python train.py --norm_eps=1e-05 --rope_fraction=1.0 --lr_mult_o=3.0 --max_grad_norm=1.0 --schedule="wsd"
MLP neurons of a small language model. Each row is named by its layer, matrix (gate and up: input weights) and neuron, and shows model dimensions 0-127. Each number is 128 + 24 x the weight over its row's rms, rounded and kept within 0 to 255. Numbers have three digits each. A neuron's up and down rows have the sign that makes its largest values positive.
A block is one neuron, or neurons of one layer that tend to fire together. Before each block is what it responds to, as a language model described it from the Wikipedia text at the highest values.

Description: Mid-word fragments, esp. "in". Word-internal subword pieces, strongest on "in" after "ra" in rain, rainfall, rainbow, also reintroduced, Winter, Hindi, silly, re-released.
L3.gate56:143142105108121144138076104123129158141149133096158120117141166134120119131119109142106141091125124159137112124155139137158135110125136144131148135155157137150189144171132117111098138127116116147110121139119124159114113166138128121088106109130141152116088171148062145156136149092126125159189162104145122185134111114131142099166138125108147093133137125110146113183127081089121140136110
L3.up56:117089139107132165175091093139147186140125101159106110126145095131139103148104115128120117126146133130102171118145161118130134111134136163153105090093133163121147099121155144149107134147115108115132148125094144142152103124132187093147131147091123104132132109114125140125124096149128089150119135182131113116143146163129134116074148123144132132146100096140139136126080142153107083124149
L3.gate140:112088148122138113173125137117130163122098130143154126108119123131146148080082087142118127151172112173150140141090099157120151132103136118131132118109153141112110135151136130092123122121134127178149110111138127130134161137117123099108102087124142158079149145131087157134128107104182133099149107103130178126125125135083113164111163129121150095174137088220158169120153117095112105102133
L3.up140:109110165113109147128117136139117174151172097129139130136155154125115168163101144105120122101162159075131112137140129131122142099105104124155130138135122117166131136098156110148083163137129115124126102160134121116122100126065138143108140130145137113118158191137134092146108107109170135105137131120115107131159103101134103189103119138125108147170113123129122158114089157116115141134161
L3.gate414:187121116143133133143138120127167134127079173133093154129112113103077058104135103115127147129076075100093099116100163137145161168071132129149117118133131121111143112136140139145148138114119122145153139107141172120123164140138145129142107125130142084142108143162140141119098130114133087073143091114108111170147130117116117089187143094117135147143123126120116135117109129109101150118113
L3.up414:148161147111117134121122046148113126149121080113116117135108133138132169114123139160169126146143100142093152156157100129134136171096151130140148141159144118100113111152115107115080135133139137130133138121132133117080110151131089094109107123117132099111128123123139098107105137105134060129148150197137128179131085170137127131133127125087098125099098146100163143129114098123120167148131
L3.gate527:120085153127117069145127128123145171115138151137127105137103098151154097105114104100132134136141178115096095141140121125153137120110145161118122097115119104152115141141143150140166112104114154156100124095111190161163099151095183106154134147107154158160064148126129081166127142138122107114128083108114149133192156084113133148064169135148114134142114160127085170164180131132159105107064
L3.up527:118076149133164084167128084097090161135186115142170122132142106137145105070127074144149076149112127102139121096145166164118101106142156109107139117123163173127102140135122152097145123134103107152145151124133125151162131104136103110124125134168120125139099129106169136175140150074138126143152131102119139109083113120087138127119138126112150122165132155143151102139136129114171169087138

Description: Word-internal hyphens and verb endings. Hyphens inside compound names, especially Arabic al- names (al-Assad, Speech-Language), plus final suffix pieces completing verbs before their object (accommodate, transmitted, simplify).
L2.gate52:100127108135113152111143077125155145107107099112127115117107122108092121188114149121150119083145117112125146080118106128062101145162162133116109120118122132125112168192171161120126104130079114111084144160115104154103145083113136136130126106139109117139108100139161161123097147177145119188113148109111123121108126129101128105087155146104122124115107101140180146161140139135155120130134
L2.up52:111106105117088135158162096142125138125144117103124116123109121160100125148146165131122088106136122097136109150104122097129106154113150140140129119106120153112104125176168170147109109113072121135115111149139126169101109146097116127138104139095115147110113169150088128117117111115078162119132152156100127131122115112142097166132117117107123123123144131144140136123104104144152145123134
L2.gate83:113121138151132150088171164156105121134113116112130199140130118097071143129119200115110124166176117143095138156099144148159118135130160129148128137121108105147123068097168141115162134085119153191141119136157101099139171133148134139164119107112124146145133121152146123159161119161108124153115095109133107128108154150144156129141113148132138170141145142180150150129150082160118160153153
L2.up83:082120097137169113096098099102125121084128142183175122116160136129128139096139128113098182111168127120124152081101126144178133111116127085132106114114128123151154117113124132168165152165083117106142134140138120076131136140128160120126113131106085126099151098153136118138156113116177172125146147116089167114105097108152100127141100155103115157110148111159139110125138091142168136134136
L2.gate115:161144090110132132107096118123160131166158124177155141128127143087116117132094156141110147148111119096102159084120146115150139100127140134107144139162134173121143139174118128143172146130093103133133088105131157119113133142140090112081137077157118128151118108119118192147163103107089122171145113108114167123146116108170110137119118167128120111107098135117151136094125147135067127127101
L2.up115:105087127099158156112162116109138165115139105147120093098127096121092100145134133147197101146145132094146126150115116126114111140133103128145093125069140123138099088126118122119118100140114165166179106092127140126121122117098110126116172104125160122107141123134125150128152118123116107092131141109136135113156118129089160139153127111149111147110115128072144117148166106144121156153125
L2.gate253:136119088120133158113115131136116135130149079129151129067139159141093129130120131127133147134127140144127105133104131104129151121184109126155140170116121177137087138105149106108159146103105134124143120137140116126133105111092122137105145097137098134132129129129118147134127120136102158108130138099132159098062165116087095147128157086164143119142127089085130123094114131113117107134118
L2.up253:132109131183075109099140135143103124096132113157165130129111129135097133097123138152097125114140137139133093111119149121137143103156102115135167095152156162105163148126122137126108117136120151141177111158156075123116093154119111074098121132162126095146135155093088165078129154107122110138143143102105175117112110114117159157120148101167139149141154114090174125146116129144108080094127
L2.gate271:126105147109104149150123126119122110162093109124075098117152103155097153195124100186111139134134144128108149148110100129133101110116132128136105093161135100150107108108157128156149094124134119130106117146139071163103149079121154181110097144109082113082149168192115144141146113159152112097136116137120115121111127151136121139112093160137158105102088102122119127125124176164113137134152
L2.up271:126146189156134164142164108100128132114142138082114105118118107130133102086091119104103116099097080113149114136135120161114089135185094097165132103125134134168130089085153144129166111113079136133119111104136109145163112117087166133126146152125144179115122135189152111141099139140074082115133106114109111158108100146154143079132106161126130108137130101120164152139131134130170094172114
L2.gate344:116120120118156112110141115118124159125102098142098130091131125153157106168139095163122126142093117130105114131126120107086150115142147109156136099143160120169120123136142117152106139101148114150141070094133109151155108106104165128068118114189141084130133141162147130133118112149149070127063128152138144115131144114098143093156116117157102096070126137134092119107152084140150139162157
L2.up344:118165124146155127110073087139153196121134117119135172090116118132137125120120155101110145101125106111171165097166150113100152121168128145072115116101099128136141150119133085115124174104114130121145124156105145177120160137110097107148145098120102121129136103142107166102111099102132085159140157113137160130157152089150107158130120145126088121152158134149097132145149129146161161145164
L2.gate354:105145095109136109102112136100137162151097135120160114133101118078188108173169127138132103143127142144103140111111143152098105141125160144140121089134137076136127129150127144164154111091130117159143100150156134046116124126120140163141096133120096187100132145122121142126127099158112137163134127125099133160113143157103140097132127148132139117107135141148089136133162130160105124120158
L2.up354:151105087111149140165140124146114133154138123156117184115121137117126132115115122156130166105123131125066115118105133147139095091105116125146139123130116094111117171150132149144130084149116126104167111086158109087157140132116112093093119107106097160105125119082159104129110093140120092119119142108116126184111169118152150127107156102123123136135138132191128140080133112166089129165139
L2.gate393:127143121153095156137102116123089091131136130105141124148147134105145119091115136151128109111092108145124117146123093155114159101108162163121142065119153121139132118162119131111123148084125082197112143134130135124099070155044125116145129125130134154134127136111090147128130111123136121148084102120145151102082132154166097133091146140140102099119110144143132153129153105180150145123150
L2.up393:095130119128126100149176121109091172116141140116154095155192156112106166111102122152135124105068098129143147124123102150153147116139163138165079137162113104155093121128085143152137126100103119109139123121113090131117097118095139137123161178122138128143152147083117106134136134142166104111145134105150162126121136117059078164096147149052103133146106148146135141099142114146141105124164
L2.gate406:084106093161155130140109121127145105119115118156139116158112163094105136121167119074096155139099172095177119160121119141155110154124104149176171104108148116111127105134126102105166125083118111089154104141135098117118146138115132128120138105141099128117111128125128124169125120122162152148158138140116126162098124135136122144163137184149188179131131159159132117097112111147123155132171
L2.up406:133120128161151141126148108168103148117153117118122144106122130146151095167173154157134155105123161157154138102114128167101115130080172149148143176144076151167140124126113140122125140135108159141138135116141138106121102108127178153139130146103114134113110119093106114121122075166123138127137119084124121120131138110091123132139161104113115111116101135127135108101090141107133138102126
L2.gate516:132144115186112145099134128125128164090133102170098095109145137114138163114089136072130143133099114095101088118114113137151174144131156094146189144176143139178137134144156149143143148103131138157128149139098131163130173122114125126114162136156153157099127105113157151176136106181160124124125163117139124133136102158178106135142124158129160173159115157139141090129145181109133096130145
L2.up516:121070126141098170121089144129112112154155143108149096115085124118108163150136140094103135114121157135125102103118156123115127134107117122122141120123125117109126104142108158180166126113103126109145126164161151149134109141066096134145119109174109126108145085152139128124139084172175137137137177147147165150139109136106125134093118170068137122131130128122142131159114140134110134189121
L2.gate563:147121130167109143085138116144136111109138095107082152123136156089157126134114130127119178107149109162106110111123132125106105106119140095144135131120081117107144136128093131145118147095067095186147137163146129139092118117127161169142142135168127124115100145164120144121131095107107130141081145143149138131098150166148130138106145124169114172154185091124104130132156106160161125160167
L2.up563:128121139112147150137095087165094103091147145145121122121124098068129090118139135132141111154149132120108132122086108104114102098136137138127117126160128107107118109149101126160130105102094109151151129179127111122097089172146164113098108147109100146147133099123163157142158125102148147106111149125115136132112146134187109137114117170145149115141140165140158114103150115124143150138159
L2.gate614:155128107164127105109144142159113142124086104156119127113139106101115116101173111139129127103117113143198160129074120163149118191160117099126116145133129109073151151107117151120129122095113115148132103136147153100128160077133122130167090116094120157081149076127116138143138122147107097136180096089085129142163157096125133115128136133137114107115124127101075117104136158150128163116151
L2.up614:115113102179096102123109161115157129092112163145163171135174110110151152132143117145098165120147186093134135176083124124117093136156129075176114163128103147133137139144146116121146085175104147098123117135111154162119138101113169106155119125121126182104131103104162111089156180098112104091119141101094100106130166139096160135097142124087153126113167112174140160159134115097141130099170
L2.gate624:136144102109128126082123099138099155083161116108127119122146114107097119166107119107130136127138126130106089100115130099189136129143090144130135087165160135149109132108107138110121113119095107142119118146153118110118114143123151130126095132150131184144104124096159129129155134080140103132127113116141128113159072149106145101125125129172147117119122157129158129144127153144149122102148
L2.up624:120116163120178147108153118135111135150114130149128118125129121110148118148125127136143121081113084075106145151127116121112077115138145127170139135138169141105097125131145106149121106118086127110110124150152110117080123159137135119099101126153132143124125117146132121111116119087109121144127118109084121133088085133112139135130175118169123089135129167165063154166182110118109137164097
L2.gate646:160126129147149155089108137102118154165125164158120138090100138117104121122153124128174163111111123134137105076124105119137100162173116100095121176169109171124155117140170182119119137164115147152137120164142087145123131143128114144126131096159112189136126113161126134149129140136148100129117128123095153116120156117114135142121096144154110129110143149122133106127145154177103147135130
L2.up646:137155146145087111102108120111123143135121112144123112135136127141112104141121130112134155115119120129119066126138090108123084172151099158122149095129124082097120143129139163126148121148077097164170108100152104128120163163145105132118131118096129174119120136149124168158160119134121130167156151133147141064123168091134162114132100141109149125157106161133107155107136171162116110090133
L2.gate682:105110074111103132119102114096101188125102136121104118122141108143135140110092122135141109110128130115183165172151139107143117114115137146133078119154147095161131121114126131129133139092157131147078149144128124153105141166105138154139130120147118152116136161129064159147123089080150116142145176098115143142110152152134146111134151107152094158118143096153122112133108136164117125135147
L2.up682:123146169133141127104158110126118124147119156124109131109111118155139156128132149127163176126110101105156119101158137165113126111125181087180156115131163099154156117140148124113148141152115117142110168138137097131114163112121162134147125128124081109076170141146118140140129136135105125152113087126122114099108140105069117113131093152148113127123130171119158125124085099155108108137115
L2.gate692:165138139151131163106149121154150157109124127098170118103120138142142145118076153146132077096140120097119163088144151160104067097125121123106135132102159128148123131100149125116103116124110151138097116137135131119085092167157156183148163096080150149097081109103147105096182125105112164154135133163155106141115116106129098161125113097145106165146105115133131134105137134145099154096135
L2.up692:169114171126135107131093095123092142119098147125117191104092138165095161136102139207111108095144091099136128132125147121142074141116176174110119128115133123149113120116160139104135127113125148130114074122135160145124140081144140152115112100143165154126136157140141135133128093118123137121124073150161139112097092096146104133140127136149190147102163138158130100090091139073149130132132

Description: Clause-introducing verbs. Verbs or verb endings (-ing, -ed) that begin a predicate or reported clause, mostly speech verbs in reviews and biographies: said, stating, noting, praising.
L3.gate42:137097121154141108118131117135125085096150103146124152123148148120170142079124135118119128172126142136071116086088129143189093159155103097147123121160112114130134123119082124124121117121118115150137105148131090095110114134138153125103133151133117109141121127065160165121143144170152124140130127111107137144116082147131125183161144087128103140130173141122100112158155121177160154109143
L3.up42:132066132139135123100148123128114097137158103123134119095098127114118090128171145101132178160141144178097134106126129140150121118137121112129134142078125133129125131158116118175104136113067088162161164163184119125096125115128140127102163177131131152099098159111148109101100161135121135104147104091119132108102126109147126160174120122133143117178173137110118133145103125095133076117143
L3.gate158:080135099151138111121144118128150103139134109079075121117171148131095142098173130142139148107137150128103118113170128151191090139106174160170098160127136123155141111095130137106174113114125115141077155150109134121123162129158176122118141155152066101072128153116135135123141111126126093145162111111057165119126151195093088148109084147149126107096114154135131149134174134119100145151113
L3.up158:136132159174140170123158120128134137142144099124139110130122120108176111157106127110125125150138100143157140133150072149169149144185170121118150133141119118143139146140113130108174088161144151149139091102119107099077128121116168084147164135134099102101135119088078137164124078100107132136135119121115139112101128132139125124122109200134100122155173200105125136095122106155139153078074
L3.gate183:121096153158172119125188099134116116122098117132161112106145123128090145117155140103108162190110148126114138090165112158189133141107124115184115102117104119154158124107168124133158112149113133118108112116129119138140092099107191117116148138129147140080091150127111115102143156082144101152173104156121164131104176101122168105139133123142114118155114105111089118117153109087157158137118
L3.up183:136157093156108149094085107142096165103134147114131132113095088136135145132147166122138117123175117142122135110103141110117151129113121138138153150124151142130142126126155120139092070082138129134147090160127130175105174152141144154161089187105138149129134100116153110116121118168120154158137109118122133101110128122164101132127112083098119119155172147147123097136142155132123158147096
L3.gate560:115104100139124095134064122139137122108143153120141116127154113149127150094132116117098173125130146176111111110076118107160098135128115137159159147115137139146171129127120114167123068100078112166116122163091159142108095128116153052136127150127138127147127130136194110154134151147119155130141071085107167141115121098153173099091137111152129114093148147164116113158133109137137110118130
L3.up560:178133159143076103131124145125124142110155109140131082121136141138128154143128141115093170143132162110137098138120108141098128078126125101116142161139134139124148115094120123092176087152097115134179134124163160092127128171142145104110130166132130171124085118125084138141166126132088139158112126122118176165096105100128157135136123111122154139160154135108129165079119171134094103149112

Description: Hyphen in compound names. Hyphens joining parts of compound proper nouns: double-barrelled surnames, places, clubs (Panthéon-Sorbonne, Henry-Brooks, Tiger-Cats), plus a few name-piece continuations.
L6.gate286:153123133122173134121121156120118109111131152133124113104105120121115152157159131170122150101135161145133147171132125136115122102065099161137169126123133101120119127131185137150114118099122128076115117139100139151115089144139135152104117135149101103155135148189140070085085120131105120124135088129122108174147121177116128108075114103118094130130153117147109124097116195130125126144146
L6.up286:156103136151130161155115137172137146153112130118149110083150131137124125140102098084108165106151151116156115119152102126144117145109152089120122130145136071137132136140119130092138128138099132102074132133108132130161084096121147117132102138155141153112115122153114123140117087118132108142143109110118162134126134109115124135115057151065121146133082121128087158120134153139126115163138

Description: Short mid-word fragments. Short two-letter subword pieces like in, il, al, or that continue a word after a capital, hyphen or quote, as in Ra-il-way, H-in-di, "al-most.
L2.gate23:172159102129188130170127100154166131165116172113140137140159172103113149116118095118124138128106140145119155079115146152124136195076118108087134124108073137110094125139161150117121151151148135172140143132152129149128122137107132097136104127093113146129134160049149116118126134193165091139153113141142143128151110128113136110146126129154147159155152129156132128115074091094151106131153
L2.up23:096151125131122110101129085138133105175091090114081088148128149124140108160086102116150172137110191102131111108115157149107132137099104137154140111122144158122133128147142146127123128141131124142094156122110177149099115142125141126144120127109123176104144158113132080159110141165069087164150101100153142157125137100091125147141128124145165145097133115195136104132134093129135093137140
L2.gate200:165138140115118109108151153140133181147162146116153124173128137141119170148125145164152118092122135134145099134100155097087135103127111113137136143138133152134138156130144090176092098116141168149100122089118156122136131130110127135145135119101135140158091062126132159128162076128133096128110088074147115126126099110140164092185147119146159121125129098115121134103114089151120118140145
L2.up200:156094124139145094107110098154148066140144136165135079166169137169089157107114131150121101097117131167121158128162119156128163084115132146090141170179130167108155130139130118118094116102120138156097150142136141095155152145088123096132107122123138167182134147102145137121122124126134143093147113102132134174163112131113133116198119078143122155139161093154093114119123113135128111089112
L2.gate227:147164102132159125116145135102163131138134143139132128148130141142141178128139137156123109117119178100147151142119123129158151159113141132154148108152119098136164135107159136143102067116171121124127087146158140156166146154137145109115121104093107177137119126154136178092136125151137148145091158129138122106154164114137151118153108125143133135106121134137124180135105100105131134115085
L2.up227:088170121129113171100117084087131068159100092118135130111112113113148146125089141134140149123127124106080108110141135161154117158141106129155215136152089178146105140139104111125104171139164133124136115144141134166123130142138149136161080147140153104106117127144119098086106123159102167095072132138160176165132114161168145135112116128121140131148156133158115146156122136134142172131132
L2.gate228:078081089089126106118080134109136144103139106139106160151171134148148169120111114127125134129077168163144095122144145147147112158105110101131113138105137119147108132144104117099113127140119144110098124135121125107100135099167099108134125127131127119162117134105152155112083128115120176171122134120137155153110144111150129101116098107146132163144153150124139093113084145114130107145090
L2.up228:097127095146101138100163125138124113133102150147125179125128119189119088075135151136198124110168107120116119125099124125153140129137109099120120108112126135099156120131117130102123145161130118167126148126100131156153103116135180105138116118165078159127124119093115100179119168098108139136122155121133118130145130140119144069109123095157122179121149155147133112137085172153135143114130
L2.gate255:124144097140138152118130080152152122148150112155092088090107106147159120112126162137135122176145109119148147142083138129128131131125143110107083154096137101161159144109103124139115126130137169128118144157110113107056155128105141065132129122122162141103134152068126165097128133145145137114164086117104136108124140106100118139089102099171126130144136097118143133123141133160139119120117
L2.up255:138085061107133093136087109129130161090132121158115132095163122164156089114106109157099166139137100126114121146152166118088100143106109114137087133118134145130090123098094114118152101103143112135114141121077109112111125130135080130114135098127133089145123110117089134150146125126082132113135146132139103124134110102097088122122111153141104142124147097077123165086095097129101140136122
L2.gate273:124077115112125094146122130147117116105160144076107136135113095074149121138087137121150121168100164121092107147117147136129141137097084160111120167072090131124123104145170144134121168093136120135139140157119113124111116112139125080134163097125108103123117123152138138169116111089122168165082116139159152148135150099159117117127084120136137116162135142140140153109118140140141087134107
L2.up273:153113150082096114150116145173137113097121104108123113093128112151107078120100109138146132144117131181114127129108112140109124138113137099122117130110142130121096101102102128116140115101165127117123131149163132154090098110181105122102191102146106160142141153112135152108120123092141131161118091148093108103136072116153158181123103147120098100144130156099123143160132173143149090142124
L2.gate275:096092105134146156104164126071126130160128067132118109113174121143138128122103111139104141122143149122166134132140142107160141148098112143176158106154157117127105108133170109099135123118186109098123090103112130126130127107101082108093138096130124128123121156162088131146132148092045116155144100171139142142082139083110084105133090115114118152113109093113103150134113100128132157097114
L2.up275:160089122138138147141120120144140137127108141170176163141109115104164128147073104107147144123103117127105149140160124138126141105092107106148104122167094140100141148114099096146088147076142077095107105120122155105118100132127093103113088136131123180135140114112155138119116161132116127152147120099158125153101144129131168148171147108107130149103155156140146143063101145174146108087093
L2.gate309:119146094119163108146049132129152132148124110132099102162149105138080171122114128129147161093104138147168168115129132141133118103109136122144118128116127099066128133141131111112070140096153108128146085087114129151124139073077143102103113123120126137093130124119151114130162113158162066156145105164154140116166135114135147138119122164143123117113120128149121120162162111126130146119092
L2.up309:155149164126133129184127137129140129128135132166154126165157147147145170106103141130100166145157133100154137104129149168158130139177154144120151083105157097127114140145145153158104141146135112166097100119120120102128167134127096143180188164134162112156103157132103134099134097163174125111104142118100087167140166111141135140131133124134140142095149147142136122128162151133159117113141
L2.gate445:122177136136151124126156146077119155143121149093115145113157108119169160114097075130140090087117169104113096135153157128164123135080115107079131118115121129176133132164128123107127127119168134133145116077120151130141117129145112174125145100142131097125118115121122121076121148132155140127131114149098138127139100097125143106131168138147151132109119123108109112153085131104123168152087
L2.up445:146112152187098166123131132111114167144173081091129112134153084115148131123105150175163106132088079134099148130131150074111121098145137168137148180178111169176101133133110114155117131127148140139144127100118107131125093139117082136111113096110119085134092144165168091130137141117143119116130166152124139147125082105124145177174129120135138126147138118137118145143090145122114138110105
L2.gate462:073174143147149096121161143130167149107129101151134127137110115142154136138134115123138179150157158109129114144116170148163158138154118121100080173151127079128162097114102153182118152103146091145118128071118100136158089155112100145130116114127135157141084088139122128118122095108160138103107101145105107131111149133089132101127143133122165124132144148096131139121157101175120088061088
L2.up462:119188140168107165105173113132113155132147131153161167134143147148138126149113090167114153125130137124135118061147139136121127156130124067137138142083074132107127142113108146168144127089147117156130109117113134120098109128098107163139156121102101145087123129109102142107106134116097142121127119110137083145154153096138118112157156159090162088089136103181137160065140137134141131110118
L2.gate508:158159127138134116102131133147111115123127116113150108148113167115125164099109128113143115091095103099142140128119159160135067084101133136106109142146126131124124143121121134152088134128167095157112088138077147139158099193134132086139068129137136118104151113100127148164148082135081125090099117164189114139187119118151128111117113091153102108123139138127114109101128087126160148169135
L2.up508:152131103136105131123145159110116081117149126120137077111185137167138141109161132143152129118136132149133175106118142135135134118120127109116114124145106118121118098117147127101094161139134136125204126115104183104163144136111115153122126133120106143100171192161127127127165119124110108093089121150093147164133164196126152118136138093171082100126123139164139136081141148154124105131120
L2.gate535:137145138109114126092173152121121161119112167127152127108087164156148135109090126126151124160128164118144097108133113158112108150094136106157188065134156114090122146121123169144082118132141105143107143156113156144116155139145101144100116133156143117137108140159127140180131148150140131131121121151128169096120138120117114119134151105140113148140121130140123135154140119141158169087144
L2.up535:152144149126110130122167139133153134129102113114130112132148138183125125139137145166128167130110114159146119086160134115153136104149105066162131120161173095142141170131112169149109114138139134164119149121115142129148115163100143152088131124156121142078169107142141124139096179127139109177142086170134110100105115119133117120113137112124093119071109104069112137088092092165156163112137
L2.gate598:145150109107180122137108123102124163134131142135107139140131159079149143151117118127134160165123112135126122132091099142165088139155153125125122150146101117176107085115112139150124106111111118184142136165166116120154107133149141096175155129114096130128096100132134116185122108121134094084131119154145116181115154096119126145141153146142114102118140137126120128132101114116155103088136
L2.up598:114088131124158108091135136125136122138111119140155125138094145087105102124111119149150108143120133130081112154116133139155117111146119160141144151136113120110113111132126105167111132122164175132125152153127095120179075123142139142149082212141149130144157097109122097128112150110099091105107113115128170112163107097132120111115118117138184145158108125131132124156101108115113141121090
L2.gate638:139148101099102134144092103169111131088113093172185119160142078128139126100096109133130133147094152136100076151149137067128124103101134102103111156134134123118106158095135162128125187099145108145162158070131134141089139162155131111146146116136126097095116127139120125127149166131088103092120086138108110148120117146144137127130118127131111158097134117117100108096162125116115123113137
L2.up638:138126103089098120142109133143150100130099100112135093138135106156131132094124108097133147128062099158125120118129146194143166098134131180139146148136109125107132126132140103136137126130155103111127186164079130129123150099097134137165140095098152091089143144118145155158155132156093122124107106152100090176116159109115110134087160166135087146162102158113111146106146116164103152143191
L2.gate654:149140144090138136131119145123140133122110109116095135094135142141144076160120141152180142173118138115140134123114130147102079124098095139104135158127131125165114134124107130126148170125161148146128150068164139157137136082165104117101135114167182166127155118119143131135127144126127124145149100130134143147139099185146125116150142089115154124117169159103139114172139100101100156127114
L2.up654:157088097141087125153110134135131126109111133108117141165134159146113143099124137101132132146127153132158157154158099119095116112138125137088124122129127127144152144185160097185117141094122125122127107159166116129117092141135159140123087101088098105127127126135119126119138131095107113161084149104134173124135120126130101145119139127097118092116146122130152149122176134110131114098131
L2.gate688:160126071099142125130137106079133129142155119146132141109143149161106155121150119127089151119114095139133117157134184161154140126098174132103142183146123153141080093134146167119106095159106118152105117129110071110142106154151153091127090154101122097102118153096139130129147144195117163150158111124116138146173132145130122072121117107138160144146144131122127098131143077133138098143145
L2.up688:104091123130097124121112140071090128111122087132126105165126130145129091189116131072115094126099189120121127094126188170128138117107098130136127101121160136178100153180130145155154117134144116100146107119122145088113154179111118113115120120126138086155131112167132107139121137142120123173159142085164173154128144133161124133108154145187167110145111134104166137109107068106134111122172

Description: Arabic al- particle. Mostly the fragment "al" at a word start, especially the Arabic article in names like al-Jabiri and al-Assad, plus sing-along and alien.
L6.gate232:176135129124125129088099118101149122147107162134139064171122091158078117116152097136144129126125100131127132107160105122180087162131155128108081118132086124168121152159159105132086147136092119158109161109181136112099116138142143122109110136120161107135175158093071099172153130133099115135134095105141105114120134165079129120085143142145179154074121130135102120102141127111146149126144
L6.up232:152095168093082159156083115116149106164111120154113081162083141155110141141135166066142178115128113154128136122171146163132148106145081141116121121131099134139099147141129149164118089167152138148125102054082149137160120120143140166126148166148116129097157088116123113127104114131172119084062145130108143139137154153125118154127121117063141169096146151117083115120126098100124119092126